Weights of a small GPT-style language model, trained from scratch on English Wikipedia.
Size: width 192, vocabulary 7248.
Training: a variant of Adam for these matrices, 171M tokens, 10439 steps.
MLP neurons of a small language model. Each row is named by its layer, matrix (gate and up: input weights; down: output weights) and neuron, and shows model dimensions 80-143. Each number is 128 + 24 x the weight over its row's rms, rounded and kept within 0 to 255. A neuron's up and down rows have the sign that makes its largest values positive.
After each neuron's rows, "fires on" lists the tokens most often at its 100 highest values on Wikipedia text that the model never trained on. A number after a token or word is its count.

L7.gate198 [129 167 126  85 129 129  99 134 108 132 114 108 103 106 146 115 137 125 115 103 163 139 101 136 106 121 103 108 117 134 137 128 136 107 120  88 134  99 107 149 151 124 172 144 152 127 145 147 164 148 107 138 114 125  92 127 128 124 110 118 128 109 114 130]
L7.up198 [127 143  96 109 136 113 122 138 120 117  86 101 135 157 132  69 149 127 103 112 178 154 131 127 127  95 129 148  95 107 120 130  87 170 128 108 118 114 166 134 149 120 177 108 122 141 134 173  88 123 122 146 100 135 108 138 108 113  89 119  80 109 134 160]
L7.down198 [ 96 135 121 186 107  45  93 146 129 135 134 137 136 142 137 139 119  92 117 133 126 133 179 123 129 140 113 131 130 105 136 114 103 107 140 130 113 136 128 149 129 100 128  89 103 106 145 122 145 126 151 104 138 112 120 139 117 128 134 133 123 174  99 154]
fires on: " of" 37, " for" 20, " by" 14, " with" 11, " /" 6

L7.gate421 [119 159 106 116 139 148 117 175  84 137 124 125 121 134 135 151 109  72 118 129 116 158 129 118 142  96  98 141 155 131 168 142 148 109 138 169 146 143 105 140 108 123 126 157  90 135 133 170  89 105 123 169  94 126 154 150 123 160 147 113  85 100 123 124]
L7.up421 [142 150 139 129 145 134 130 120 162 105 161 130 137 128 165 122 122 150 142 113 113 142 126 108 112  70 102 103 124 149 151 131 117 102 147 196 116 155 107 145  96 145 160 124 119  94 136 108  96 157  94 146 108 132 153  97 139 148 115 140  58 125 102 131]
L7.down421 [117 102 145 113 117 154 161 119 147 165 108  91 112 110 122 123 144 141 145 165 155 107 144 115 145 129  95 157 136 133 122 170 164 129 103 195 112 127 141 139 125  97 107  93 125 146 148 119 156 156 124 170 126 170 165 101 115 131  96 146 155 129 114 158]
fires on: " W" 25, " R" 13, " of" 6, "r" 5, "l" 5, "br" 4

L7.gate272 [113 171 126 146 166 120 149  91 123 124 108 111 115 153  79 130 147 129 113  81  92 171 133  92 106 160 141 137 118 174  89  99 133 129 115  90 178 149 143  91 136 101 169 185 136 135 175 125 129 139 170 131 140 118 102 139 122 154 127 115 134 158 150 140]
L7.up272 [145 146 123 172 148  99 123 102 121 132  90 126 158 187 107 118 118 148 138  92  82 136 172  86 105 116 111 109  91 137 135 135 115 107 108 100 150 135 127 107 120  83 126 144 126 105 117 141 170 172 140 153  95 103 119 168 105 125 130 113 147 126 118 140]
L7.down272 [169 106 130 148 112  76 161 150  90 133 151 106 133 167  96 134 141 110 134 131 127 103 134 141 135  86 117 126 123  81 132 150 104 121 143 134 131 117 145 149 129 111 155 145 142 138 123 148 117 144  88 137 128 137 183 140 114 115 160 108 100  93 135 134]
fires on: " un" 42, " non" 13, " Gi" 11, " Ben" 8, " Jean" 6, " counter" 5

L6.gate439 [129 149 158 113 113 149 152 121 122 113 132 140 172 115 125 126 123 154 121 157 119 134 131 151 117 155 126 155 135 110 138 189 129 113 119  61  94 109 190 155 175 145 151 115  98 145 140 160 130 120 127 144 145  94  77 135 153 138  97 139 136 119 113 136]
L6.up439 [130 124 153 106 120 107 164 112 140 148 118 146 146  95 106 128  99 128 117 123 124 168 109 136  95 139  97 154 139 118 123 187  94  97 153 101 102 122 102 128 144 126 130 138  96 155 131 124  96 116 137 140 104 146 122 140 100 131 113 153 149 161 105 140]
L6.down439 [129 126 131 128 149  95 143 143 138 179 121 142 108 121 125 118  70  99 155 144  99 131 119 145 149 148 144 102 140 108 124 156 130 143 145 117 123 108 141 127 159 151 127 122 110 118 107  97  82 181 111 118 141 105 108 129 119 141 126 155 118 130 149 182]
fires on: "ad" 16, "ud" 12, "od" 8, " cred" 7, "and" 5, " Ed" 4

L6.gate504 [140 136 159 139 120 134 137 168 123 116 115 151 138 153  95 121  56 122 123 141 125 124 109 128 130 147  87 143 122 141 122  81 127 156 166 159 136 139 115 120 139 164 123 165 166 146 126 137 129 120 163 106  94 113 190 108 125 109 150 127 114 143 111 138]
L6.up504 [163 167 121 110 156 127 100  93 145 130 141  98 153 136 160 193 132 115 112 163  98 129 148  97 128 108 122 129 105 102 111 114 103 139 132 112 115  79  98 107 136 149 125 104 165 123 103 123 107  82 100 138 105  74 129 116 166 139 131 146 132 145 142 115]
L6.down504 [163 149 133 115 148  62 157 103 157 160 131 141 135 140 137 139 131 113 154 151 111 121 141 109 124 147 117 110 110  94 127 135 103 121 120 139 137 121 120  88 121 116 122 142 106 143 123 118 127 117 137 109 143 140 148 106  95 106 108  84  96 106  94 131]
fires on: "|" 21, "\n" 10, " first" 9, " second" 8, "est" 6, " third" 6

L6.gate406 [128 102 101 140 141 133 119 149 138 123 111 140  80 155  85 181 176 120  82 101  91 170 111 157  93  66 116 123 148 168  97 118 130 144 149 135 153 112 179 155 120 118 161 118 132  96 115 126 112  67 144 119 148  95 117 108  97 129 101 144 148  84 142 166]
L6.up406 [136 126 102  94 167 101 118 128 135  75 160 139 115 153 146 110 138 128 161 113 141  87 111 146  98 132  65 121 107 122 130 103 151 128 108 136 124 107 128 146 101 117 134 122 154 155 142 128 131 154 114  82 106 126  66 139 112 116 136  95 119 143  88 105]
L6.down406 [ 77 170  80 136 122 203 173  85 131 147 108 124 114 138 113 151 166 146 137 119 121 107 126 163 119 103 129 103 192 161 112 180 138 133 132 153 161  95 144 150 145 131 155  82 143 140 132 107  96  93 161 152 123 143 153 113 103  84 111 149 138 127 138 136]
fires on: "\n\n" 34, " (" 24, ")\n\n" 10, ".\n\n" 7, ")" 6

L7.gate402 [138 104  85 114 152 133  98 153 121  85 128 110 155 106  97 125  78 113 118 135 106 170 159 124 144 107 126 139 144 187  97 117 141 174 140 123  91 155 184 125 124 138 129 126 106 139 128  84 117 133 119  66 167 116 119  91 132 140 120 136 109 148 114 116]
L7.up402 [185  94  85 114 121 116 153 135  98 130 146 126 154 141 109  95 105 147 166 113  96 124 168 126 162 102 125 162 123 136 114 114 135 177 129 141 103 140 140 104 154 123 126 114 160  96 109 107 124 167  61 119 105 158 100 130 111 150 126 106 109 106  99 145]
L7.down402 [117 135 142 103 141 140 142 142 131 103 109 142 160 141  87 164  91 165 157 145 120 154 165 128 123 127  99 127 123 113 152 128 127 130 120 141 108 126 145 126 135  81 101 123  97 125 116 164 151 128  94 139  91 130 126  98 136 151 135 115 101 129 106 157]
fires on: " inter" 32, " pre" 23, " Inter" 11, " per" 9

L6.gate270 [107 125 153 110 147 148 116 131 160 115 128  92 147 137 148  99 126 112 114 116 118 132 115 129 164 183 153  92 147 132 141  70 128  88  94 131 146 134 153 132 121 117 158 128 155  91 156  80 122 113 159 121 149 118  97  95 118  99 119  87 112 123 117 107]
L6.up270 [129 167 155 164 102 128 124 111 112 188  97 122 119 128  96 135 104 155 135 151 123 132 132  78 139 148 165 176 110 116 146 122 100 128 139  98  99 137  82 102 144 110 115 133 129 129  91 168 131 132 150 183 108 172 140 136 112 141  96 142 140 113 149 108]
L6.down270 [145 136 142 124 100 124  54 117 101 121 105 142 102 160  92 131 121 113 121 148 172 131 148 135  98 109 165 156 117 120 124 109 134 147 119 141 107 141 143 139 116 136 121 134 134 129 118 150 135 120 121 114 139 141 157 179 151 132  84 205 150 131 162 136]
fires on: " " 99

L6.gate443 [111 100 114 123 177 116  99 108 137 119  80  99 159 133 110 150 126  89  96 118 103 142 139 172 125 114 125 111 105 114  91  99 141 107 163 100 128 169 146  88 151 144 140  92 114 146 127 137 136  96 168  87 146 135 169 103 171 138 117 192  90 161 137 134]
L6.up443 [104 120 108 147 126  99 168 138 145 175 115 103 128 104 147 142 138 122 140 149 139  99 136 136 154 122 138  95  87 174 100 178 120 107 134 125 125 145 165 100 161 151 150 110  96 120 178 166 123 112 114 138 162 145 165 170 139 126 127 158 118 107 136 152]
L6.down443 [115 111 118 109 140  62 146 101  80 141 129 112 130 132 153 105 131 142 124 113 137 119 144 145 141  97 109  90 118 137 108 146 163 102 131 122 102 131 101 120  93 157 144 136  85 140 102 164 141  82 138  77 117 114 120 122  92 128 142 101 123  99 126 116]
fires on: "." 97

L6.gate129 [ 86 114 109  94 150 138 118 138 117  94 101 110 127 158 116 153 161 112 127  87  99 122 113 176 158 104 162 126 153 152 125 128 146 126 149 138 145 174 150 115 119 180 161 124 147 151  90 106 114 124 167 100 145 102 132  58 155 161 104 177 136 146 135 155]
L6.up129 [171 140 116 151 114 123 126 155 137 120 116 109  92 128 143 194 145 116  97 183  89 101  89  95 142 122 118 131 143 151 122 127 118 176 141 168 148 110  97 142 156 120 136 133 166  80  98 123 130  96 131 125  97 151 109 115 103 147 124 124 155 128  94 135]
L6.down129 [ 91 139  74 141 113 135 143 162  71 131 126 146 124 156 137 131 145 145 141 108 105 112 114 149 125 110 130  83 166 123  95 139 139 149 118 111 124 138  85 153 133  81 144 107  80  81 133 134 149  98 173 123  97 118 128 121 175 125 148  96 140 141 134 144]
fires on: ".\n\n" 44, "==\n" 18, "." 15, " ==\n" 5, " at" 4

L4.gate271 [127 132 129 168 139 115 115 116 104 146 145  91 173 140 133 136 126 143 103 122 116  92 121 114  85 116 147 152 149 130 157 107 131 123 107  85 122 133 142 111 201 130 139 140 145 130 130 116  94  78 148 123 157  70  90  75 139 133 112 133  94 137 122 126]
L4.up271 [ 56 183 107 162 136 160 132 149 156 168 161 122 122 139 119 121 134 142 150 100  98  95 124 118 131 104 124 150 159 153 125 112 130 164 115 144 167 151 136 131 162 127 100 129  91  99 174 118 118  79  88 123 167 100 105  85 144 108 128 125 125  88 118 130]
L4.down271 [ 75 142  94 125 120 148  82 145 123  96 180 136 129 111 101 134 116 151  69 170 139 133 163 129 142 134 150 131  96 123 159 126 154 107 131 120 136 131 168 115 102 100 104 111  99 112 123 104 162  87 177 130  97 154 133 123 120 156  90 129 138 151 152 109]
fires on: " E" 32, "E" 15, "-pro" 10, "ro" 8, " Pro" 6, "Pro" 5

L6.gate500 [132 146 127 163 140 154 137 128  97 128 121 147 150 131 125 129 121 166 158 130 151 139 110 182 130 146 129 144  88 152 117  92 140 139 160 132 128 107 139 143 119 141 158 113 125 131 120 124 105  74 106 104 140 114 169 141 136 110 170 147  99 131 124 147]
L6.up500 [162 149 124 137 150 185 163 153 113  94  86 172 156 125 134 138 126 141 126 141 134 125 100 142 166 120  93 134 113 139 144 126 126 114 168 142 120 118  85 163 114 142 163 137 134 149 101 131 111 114 124 103 128  95 133 137 129  90 143  84 147 123 117 141]
L6.down500 [120 131 110 111 148 171 143 171 101 138 105 130 165 139 100 138  69 126 171 122 111 135 124 101 198 105 136 124 114  91  98 121 104 116 148 154 108 105 129 142 118 122 123 135 150 113 106  84 140 104 100 144 121 106 133 151 134 138  95 120 156 122 122 133]
fires on: " Bl" 25, " bl" 13, " fl" 9, "Bl" 8

L4.gate468 [136 107 123  92 137 109 159 139 111 127 134 130  85 136  96 139 122 148 151 129 119 136 129  97 150 113 111 174 162 135 107 136 129 150 134 160 141 171 165 152 120 140 134 154 118 122 105 168 125 129 123 132 139 118 179 146 114 142 173 110 146  76 169 161]
L4.up468 [124 118 137 138 147  96 167 144 123 164 142 137 119 134 136 122 115 151 135  97 104 129  79 128 144 136 104 136 115  79 112 138 134 137  97  80  95  88  82 132 108 103 132 154 142 116 131 120 121 147 171 146 146 106 103 137  93 117 117 159 167 138 163 159]
L4.down468 [ 81 151 154 165  98 133 164  90 140 104 130 150 142 135 172 157 167  92 163 155 202 117 166 144  92 114 145  84 134 167 132 141  77  94 164 167 116 118 148 145 130 113 110 104  93 131 120 112 155 117 148 134 124 137 111 145 152 143 129 123 147 161  97 105]
fires on: "an" 39, "a" 29, "i" 10, "ra" 5

L6.gate52 [155 151 134 153 130 130 125 101 108 112 104 108 123 132 119 107 152  90 107 163  89 135 111 112 149 125 123 140 156 173 134 106 143 136 152 127  91 104 147  75 108 114 140 134 136 119 144 119 122 102 147 157 145  79 149 131 151 143 119 146  96  94 148 143]
L6.up52 [ 97  90 162 127 115 135  96 133 117 116 187 107 101 147 163 135 124 149 121 116 107 117 129 109 105 120 150 112 118 116 177 143 116  98 129 172 130  76 147 125 131 121 178 149 137 121 134 117 136 143 150 156 163 119 133 123 152 144 155 136 141 126  89 185]
L6.down52 [163 142 184 120 115 158 165 114 123 128 132 157 112 118 124 130 126 118 127 150 160  99 119 142 109 168 134 144  85 138  84  89 161 165 115 119 139 153 114 138 130  86 118 133 102 141 179 138 106 125 156 115 127 117 127 100 126 132 151 103 130 114 124 145]
fires on: "," 33, "ly" 13, "f" 10, "ely" 6, "ally" 6, " or" 5

L6.gate307 [108 140 102  97 103 134  95 122 113 136 128 169 114 167 152 158 125  65 156 110 127 139 106 163 117 107 122 143 148 157 115 116 149 140 118 124 129 139 123  93 140 144 111 147 111 102 115 125 134 129 146 155 182 140 112 111 136 147 151 127  93 168 151 126]
L6.up307 [157 143 106 119 151 126 120 156 126 125  85 148  92 170 156 167 137  99 146 115 122 115  92 166 123 117 120 177 146 136 149 114 126 129 110 122 123 113  82 120 125 110 105 141 135  83 125 119 122 133 139 164 116 138 147 120 133 158 142 144 120 142 138 160]
L6.down307 [104 139 158 153  91 107 183 110  91 129 183 129 114  92 166 106 159 140 129 133 154 110 121 115 154 183 107 153 144 121 119 150 132 135  84 126  95  93  80 116 115 128 167 160 131 106 138 162 145 181 138 151 126 130 131 118 139 106 115  91 118 143 114 130]
fires on: "," 70, " |" 7, "\"," 5

L6.gate501 [ 97 111 102 160  96 110 110 117 123 124 119  96  97 153  71 146 157 101 127 110  87 138 138 163 132 131 164 128 103 114 117 105 130 132 149 111 137 167 119  98 173 136 126 107 174 149 108 135 121 114 156 125 172 141 108 125 158 172 114 192 157 149 154 127]
L6.up501 [107 107 122 163 115 113 145 129 125 161 144  98 143 115  98 121 182 126 140  88 129  81 124 111 142 127 155 127 108 138  86 131 125 102 121 105 148 162 124  76 127 119 162 137 109 172 103 143 140 119 146 109 162 134 114 146 116 116 114 186 115 120 151 122]
L6.down501 [154 108 158 151 114 108 147 115  93 158 158 121 127  98 179  91 104 138 147 135 125 126 149 134 144 139 140  71 132  78 152 132 183 122 136  83 119 132  48 106 134 143 111 144 129 119 130 168 104 131 113 120 135 108 148 150 123 118 133 118 163 118 124 110]
fires on: "." 46, " t" 27, " th" 7, " " 6, "emb" 4

L6.gate67 [121  88 137 127 126 134 137 124 117 107 102 122  85  95 156  87  95 113 133 109 116 116 114 127 139  72 103 121 102 145 125 123 142 168 153  92 113 102 170 133 112 119 105 150 155 129 150 104 136 151 120 125 135 154 111 119 136 145 108 143 135 149 112 131]
L6.up67 [150 105 179 114 117 146 182  57 149 176 101 150 135 102 118 120 139 165 128 118  81 111 119 141 122 120 136 127 173 156 158  94 136  93 126 126  80  82 139 134 133 146 128 128 127  99 106 149 109 144 118 135 160 152 132 125 156 130 112 133 144 131 162 146]
L6.down67 [144 118 142  99  79  85 159 124 128 150 124 107 110 137 123 127 136 115 158 141 144 127 114 102 152 142 172 171 152 110 164 102 177 115 168 101 118 137 143 134 151 120 137 128 151 118  76 142 152  93 106 147 168 173 101 123 111 164  96 112 136 128 149 116]
fires on: "c" 21, "esc" 11, "iss" 5, "enc" 5, "arg" 5, "vers" 5

L7.gate257 [146 116 116 108 122 134  74 192 105 137 169 115 122 157  86 119  97 132  89 109  88 116 153 117 138 154 122 158 160 129 158  81 155 130 140 135 153 125 127 109 169 134 113 131 148 125 134 147  97  97 147 109 140 161 137 117 142  90 128 163 121 163 140 115]
L7.up257 [104 168  64 138 151 104 109 132 155 119 129 121 107 127 157 116  99 117  96 172 116 149  87 138 136 136 147  65 118 164 151 127 128 127 125 134 125 121 166 130 140 136 114 127 130  77 114 175 118 120 124 114 161 141 124 114 136 124 151 114  82 156  89 164]
L7.down257 [111 124 169 166  89 136  82 116 153 151 162 135 124 122 142 118 175 151 178 153 141 122 129 136 129 152 149 160  76  83  93 179 117 121  98  97 142 125 119  85 102  97 120 123 113 143 130  99 140 104 109  94 143 119 186 131 146 143 112 162 131 110 102 151]
fires on: " E" 30, "E" 7, " Mr" 5, " Sil" 5, " inv" 4

L7.gate80 [106  74  97 110 142 130  99 130 155 115 137 139 112 181 139 143 124 122 148 142 123 149 137 136 113  94  71 116 143 186 153 148 129 149 115 103 147 141 120 136 118 128 156 146 148 121 134 127  86 125  98  87 119 128 148 138 115 125 136 133 124 146 163 214]
L7.up80 [168 182 139 134 146 125 146 138 175 119  90 126 122 117 151 140 129 121 163 121 171 122 147 115  74 159 108 125 152 151 121 146 126 132 153 101 129 142 107 190 128 119 122  70 117 158 142 137 118 140  77 116 112 120 110 119  64 110 131 113 120 138 127 144]
L7.down80 [ 75  67 111 117 134 187  97 123 130 119 131 136 159 115  93 108 117 167 117  90 114 138 137 114 156  73 126 162 140 122 137 129 122 119 152 124 133 120 124 118 131 125 119 157 128 170 109 126 146 143 159 113 130 100 154 152 100 136 110 152 150 147 104 150]
fires on: " was" 19, "\n\n" 18, ")" 16, ")\n\n" 10, " of" 9, " =\n\n" 9

L6.gate257 [146 120 105  98  75 121 111 131 110 129 110 154  86 135 148 113 143 124 123  82  82 155 122 117 140 155 106 141 167 161  90 167 120 142 152 114  93 145 103  98 102 142  87 143  83 154 121 112 112 129 136 143 113 105 131 141 120 137 141 139 126  66 135 144]
L6.up257 [ 98 140 160 125 129 169 118 107 134  97 114 154 128 130 106 141  71 135 118  99 132 122 130 107 108 116 159 150 162 115 141 150 145 118 112 174  97  79 114 111 135 128 116 164 140  76 167 137 161 135 133 101 131 106 119 171 134 136 151 152 115 145 136 114]
L6.down257 [167 154 134 127 120  67 163 128 105 192 125 154  87  99 106 125 161 108 128 152  93 129 138 117 154 137 114 136 172 180 118 113 112 106 137 155  83 170 104 119 110 142 137 166 156 120 127 130 124 116 106 116 153 116 131 151 154  80 159 136 119 130 133 101]
fires on: " f" 75, "," 18

L7.gate329 [ 93 113 159 126  97 146 126 100  82  89 137 146 152  89 124 184  92 167 158 128 132 153 142 123 139 124 107 167 106 128 128 118 158 145 134 138 162 122 165 111 173 190 145 155 130 113 156 112 102 106 127 160 116 136 112 107 128 149 108 121 146 117 114 139]
L7.up329 [145 154 158  94 144 128  84 155 100 118 158 105  87 140 122 153  80  79  91 158 139 144 115 133 138 119 112 106 166 122 176  87 143 128 122 143 111  75 125 130 122 156 147 145 153 118  58  97 118 160  76 137 115 147 159 115 153 127 160 149 157 147 119 146]
L7.down329 [105 129 177 152 139 142 131  68 117 149 117 131  98 121 120 116 112 142 134 114 158 134 127 111 128 139 150 181  91 148 119 126 149 108 112 110 134 103 104  89 118 142 198 148 151 126 117 131 139 115 145  90 127 131 103 128 176 130 141 147 150 111 103 122]
fires on: "." 67, "," 26

L7.gate426 [155 107 138 117  80 131 113 129 116 157 127 103 104 107 115 147 131 171 153 113 120 152  74 157  76 152 135  93 159 166 103 138 139 122 143 128 144 113 134  71 150 108 137 199 128 173 187 111  93 114 142 114 149  93 118  81 131 130 127 132 128 129 135 141]
L7.up426 [176  95 138 159 164 134 143 111 148 122 143 125 104 149 120 161 136 129 196 140 110 105 148 136 118 136 146 101 125 158 159 119 111 113 109  86 165 102 165 116  83 146 128 112 204 126 171 100 108 140 187 130 144 120 119  95 125 110 170 127  81 159  83 136]
L7.down426 [102  96 177 152 131 109 124  92 174 144 126 141 107 114 118 127 118 134 148 114  98 116 150 100 152 138 149 171 126 128 138 151 106 176  96 142 112  90 133 168 115 111 113  88 130 154 125  98 142 154 156 149 132 109 145 135  97  88 183  94 131 146 145 122]
fires on: ";" 59, " D" 8, "0" 4, "1" 4, " C" 4

L6.gate111 [132 134 136 157 141 135 106  74 116 105 122  62 121 109 126 156 171 114  91 137 100 141  96 101 127 123 156 159 140 160 150 106 125 115 133 154 142 146 158 131  99 136 168 127 140 157 119  88 102  98 160 138 160 117 148 117 168 136 100 133 129 142  93 124]
L6.up111 [151 127 116 140 138 132 168  82 134 141 144  90 101 126 120 135 169  97 165  74 100 124 105 111 136 105 144 156 126 104 136 143 126 134 139 136 108 201 157 115  93 123 147 119 116 125 154 122 155 114 128 145 137 131 130 113 151 125 117 169 138 124  89 175]
L6.down111 [137 108 138 118 162  85 106 142  95 126 117 109 156 128 123 104 141  92 127 160 122 125  94 124 137 110 168 167 105 133 180 133  52 113 104 133 122 138 103 121 145  81  76 154 108 106 158 111 152 160 151 112 118 152 151 139 144 126 135 123 138 132 111 115]
fires on: "." 37, " $" 8, "end" 5, " e" 4

L4.gate332 [120 110 112 151 106 145 131 133  85 148 113 125 158 144 142 153 133 134  94 145 115 171 109 139  80 117 123 124 114 142  89 178 144  80 161 133 146 120 109 146 130 127 133 136 134 148 140 113 147 147 122 121 136 131 106  99  87 156  62 143 143 132 118 106]
L4.up332 [131 125 135 141 122 120 144  99 135 135 133 127 152 118 120 147  72 170 113 131 139 128 138 187  79  93 127 126 136  90 153 115 141 101 154 142  79 129 136 144 132  91  63 141 167 157  99 142 147 150 152 128 106 115 143 137  97 102 157 171 159 144 107 130]
L4.down332 [133 145 157 138 177 127 133 106 123 138 131 116 140 153  96 102 132 127 132 128 153 110 192  95 124 156 112  86 120 129 132 123 100 136 180 102 123  69 104 101 128 131 164 147 134 128 120 159 138 103 115 114 140 131 143 117  92 132 115  98 142 105 127 156]
fires on: "or" 26, "re" 19, "er" 7, "ur" 6

L4.gate434 [105 179 136  98 161 111 183 138 141 134 137  83 136 138 119 130 104  82 152 109 122 178 116 120  97 119 134 108 111 105 105 116 120 146 111 171 162 128 129 145  86 140 117 180  93  94 139 162 126 117 158 134 108 120 141 118 122 151 102 165 113 124 122 173]
L4.up434 [130 111 130 136 142 130 184 141 142 110 161 149 183 139 111 155 120  98 108 112 114  86 124 122 196 143 114 141 134 106 116 111 115 165 105 131  97 110  99  72  94 161 117 165 142 128 107 155  86 164 155 159 128 154 117 129 123 151 145 150 147 107 149 156]
L4.down434 [170 136 142  76 151 136 160 118 126 137 144 142  99  97 135 147 110  87 172 128  98 145  97 125 167 117 185 129  93 117 116 172  99 109  91 150 155 158 115 116 108 158 152 131 133 130 120  85 159 154 150  94  98 182 159 133 113 101 169 127 127 147 113 127]
fires on: "'s" 22, " their" 11, "u" 9, "i" 8, "ra" 7

L6.gate494 [118 129  98 137 127 157 132 126 130  93 157 119 102 146 112 153 141 117 147 172 139 125  92 146 132 118 147 106 107 122 188  88 153 103 117 106 179 150 146 127  92 142 153 136 103 145 127 155 117  75 168 117 121 104 102 123 123 135 107 183 114 140 135 140]
L6.up494 [126 185 113 114  98 114 154 163 109 129 114 132 130  98 115  96 143  99 171 130  73 115 133 112 105 121 122 103 144 120 144  75 133 124 107 173 176 144 143 151 110 102 144 125 115 138 130 120 123  97 109 166 135  99 138 128 135 110 134 143  94 106 137 157]
L6.down494 [ 99 125 110 124 189 180 146 136 113 126 131 110 138 134 158 165 145 141 121 150 133 144 115 121 103 163 110 119 127 153 168 118 149  92 130 118 133 141 108 148 102 146  88 168 115 121 125 144 132 128 146 164  91 126 167 155 133 160 120 128  83 157 134 137]
fires on: " E" 43, "E" 38, "e" 7, "A" 5, "-E" 4

L4.gate124 [ 83 109 110 124 137 117 131 138 125  60 116 111 142 156 133 139 168 110 144 129  98 116 161 186 122 125 122  79 147 122 147 113 135 139 127 120 133 134 142 118 159 165 164 111 148 133 116 154 129 127 157 141 126 153 168 119 125  93  98 142 111 130 177 151]
L4.up124 [ 83 132 111 132 127 117  92 125 126 123 107 145 118 149 101 157 171 188 126 121 123 143 114 130  92 106 159 115 162 148 162  67 141 136 123 106 150 158 167  98 145 152 176 104 130 107 101 135 128 135 126 172 141 164 165 128 145 133 128 157 119 133 155 102]
L4.down124 [ 67 109 131 148 150  37 129 138 100  92 161 115 145 137 159 125 138 136 153 140 118 102 125 133 144 134 145 100 105  84 117 141 123 101 165 157 124 136 135  94 160 121 161 153  93 121 153 130 128 145 139 127 143 131 144 146 105 137 137 126  77  68 145 134]
fires on: "." 75, " that" 15, " which" 5

L4.gate284 [ 78  92 162 109 130 149 102 106 124 130 108 127 172 127  98 140 138 129 104 105 100 137 107 156 111 141 118 110 130 118 120 155 147 161 182  77  95 143 118  95 165 150 109 127 132 155 138  96 128 135 129 183 165 127 112 115 150 112 135 134 123 141 138 133]
L4.up284 [109 118 179 158 122 149 121 122 131 139 140 129 128 134 193 118 159 115  98 156 138 149 117 129 154 150 115 115 125 122 147 128 107 100 115  69  73 153 120 156 128 147 125 142  75 168 136 133 158 174 113 127 139 154  64 118 146 104 115 143 158 135 147 139]
L4.down284 [125 171 104 109 128 115 156 108  85 152 130 127 115 108 146 129 132 111 120 148 145 145 179 151 140 131 101  88 163 115 112 165 139  90 139 177 120 121 137 116  95  96 122 139 143 112 104 115 141 134 116 130 150 122 122 164 145 116 132 144 112 142 165 129]
fires on: "od" 37, "and" 9, "row" 7

L4.gate270 [119 133 118 159 134 168 146  63 140 145 157 119 146 139 130 135 128 148 126 132  97 158 130 146 140 127 123 145 105 134  99 104 195 153 117 146 124 145 137 154 127 144 133 192 142 126 129  98  95 121  97 111  99 100 143 135 107 122 100 174 142 120 151 122]
L4.up270 [122 111 102 179 165 132 149 121 132 137 154 104 139 157 139 123 137 154 150 146 118 148 127 120 130 101 139 141  83 116 129 137 122 141 134 125 150 163 169 166 158 109 130 119  96 114 118 137 111 142  99 162  83 162 158 152 103 147 112 162 146 150 142 155]
L4.down270 [148 132 111 141 105 123 110 126 106 118 120 110 178  78  97 157 118 111 122 161 154 113 168 105 115 171  90 100 103 161 156  73  74 196 147  91 158  92 160 153 110  88 124 116 119 140 106 173 140 130 153  99 132 125 149  97 118 119 129  96 135 122 153  86]
fires on: "on" 23, "e" 10, "or" 9, "re" 7, "ou" 7, "ter" 6

L7.gate74 [124 149 108 103 112 115 117 131 144 125 117  96 118 144 143 136 147  83 134  93 145 168 154 148 112 143 123 104 132 142  81 133 136 161 139  96 179 122 171 130 135 140 165 120 110 120 149 118 155  97 125 134 158 108 135  92 149 122 125 155  90 149 132 120]
L7.up74 [ 57 114 134 138 135 112 137 144 115 158 111  96 114 150 158 103 109 123 128 118 114 113 130  96 162 121 169 109 122 146 156 148 134 160 140 140 155 131 159 130 129 119 138 156  94 150 103 142 151 110 160 165  97 172 148 170 159 120 134 131 136 153 120 129]
L7.down74 [131 112 123 150 127  89 149 150 105  85 112 105 112 127 167 142 120 119 105 125 146 102 106 148 117 162 128 103 164 109 154 140 149 115  99 134 138 136 102 137 113 165 144 153 108 178 136 104  98  80 143 124 120 139 124 115 120 141 140  73 116 110 144 131]
fires on: "." 49, " and" 34, "-" 7, "\"" 6

L6.gate73 [151 157 159  96 127 154 119 118 109 118 116 105  88 137 158 159 102 139 139 144 100 140 161 120 102 167  80  78 152 130  92 133 134 108 135 120 123 147  96  90 115 139 107 153 151 112  96 149 127 109 184  80 166 120 181 116 152 133 107 149 149 117 139 154]
L6.up73 [163 122 110 126  98 148  96 166 109  81 121 129 138 167 127  84 109 142 134 116 125 126 148 148 141 102  85 109 128 114 145 105 104 116 133 155 140 108 108  95 152  76 125 114 168 109  87 186 155  91 152 134 101 164 159 165 137  99 116 129 158 100 135 135]
L6.down73 [145 169  95 116 107 107 150 119 146 124 102 143 141 140  86 118 104 127 137 120 176 109 124 134 106 109 103 133 134 123 111 149 136 134  97 124 126  74 111 168 126 147 134 153 161 118 134 160 155 162 140 140  91 153  89 131 137  89  99 112 130 114 144 161]
fires on: ".\n\n" 21, " |\n\n" 17, " conf" 5, "-in" 5, " in" 5

L7.gate380 [123  92 123  72 164 134 135 109 177 134 101  80 102 150 156 143 156 131  99 141 101 133  82 118 110 166 144 135 144 119 169 137 154 149 114  95 148 130 145 180 144 127 130 124 153 129 127 139 121  96 115 130 129 102 110 144 102 142 127 111 108 117 144 125]
L7.up380 [160 128 105 112 135 124 111 176 106 119 100 145 143  82 150 184 160 127 127 134 108 148 145 104 131 161 157 175 105 139 143 114 141 142 117 103 147 131 116 140 134 118 160 100 131 100 127 128 136 127 161 140  60 159 138 141 120 153 128 132 163 159 115  99]
L7.down380 [141 104 140  90 114 160 114  97 136 148 125 112 127  91 175 112 152 146 134 129 141 165 115 160 128 118 163 117 138 142 147  90 112 150 102 102 126 114 137 116  84  99 119 129 135 145 126 150 127 117 184 101 153  90 137 137 118 112 112 124  75 109 178 114]
fires on: "," 27, ")" 22, " " 16, "23" 4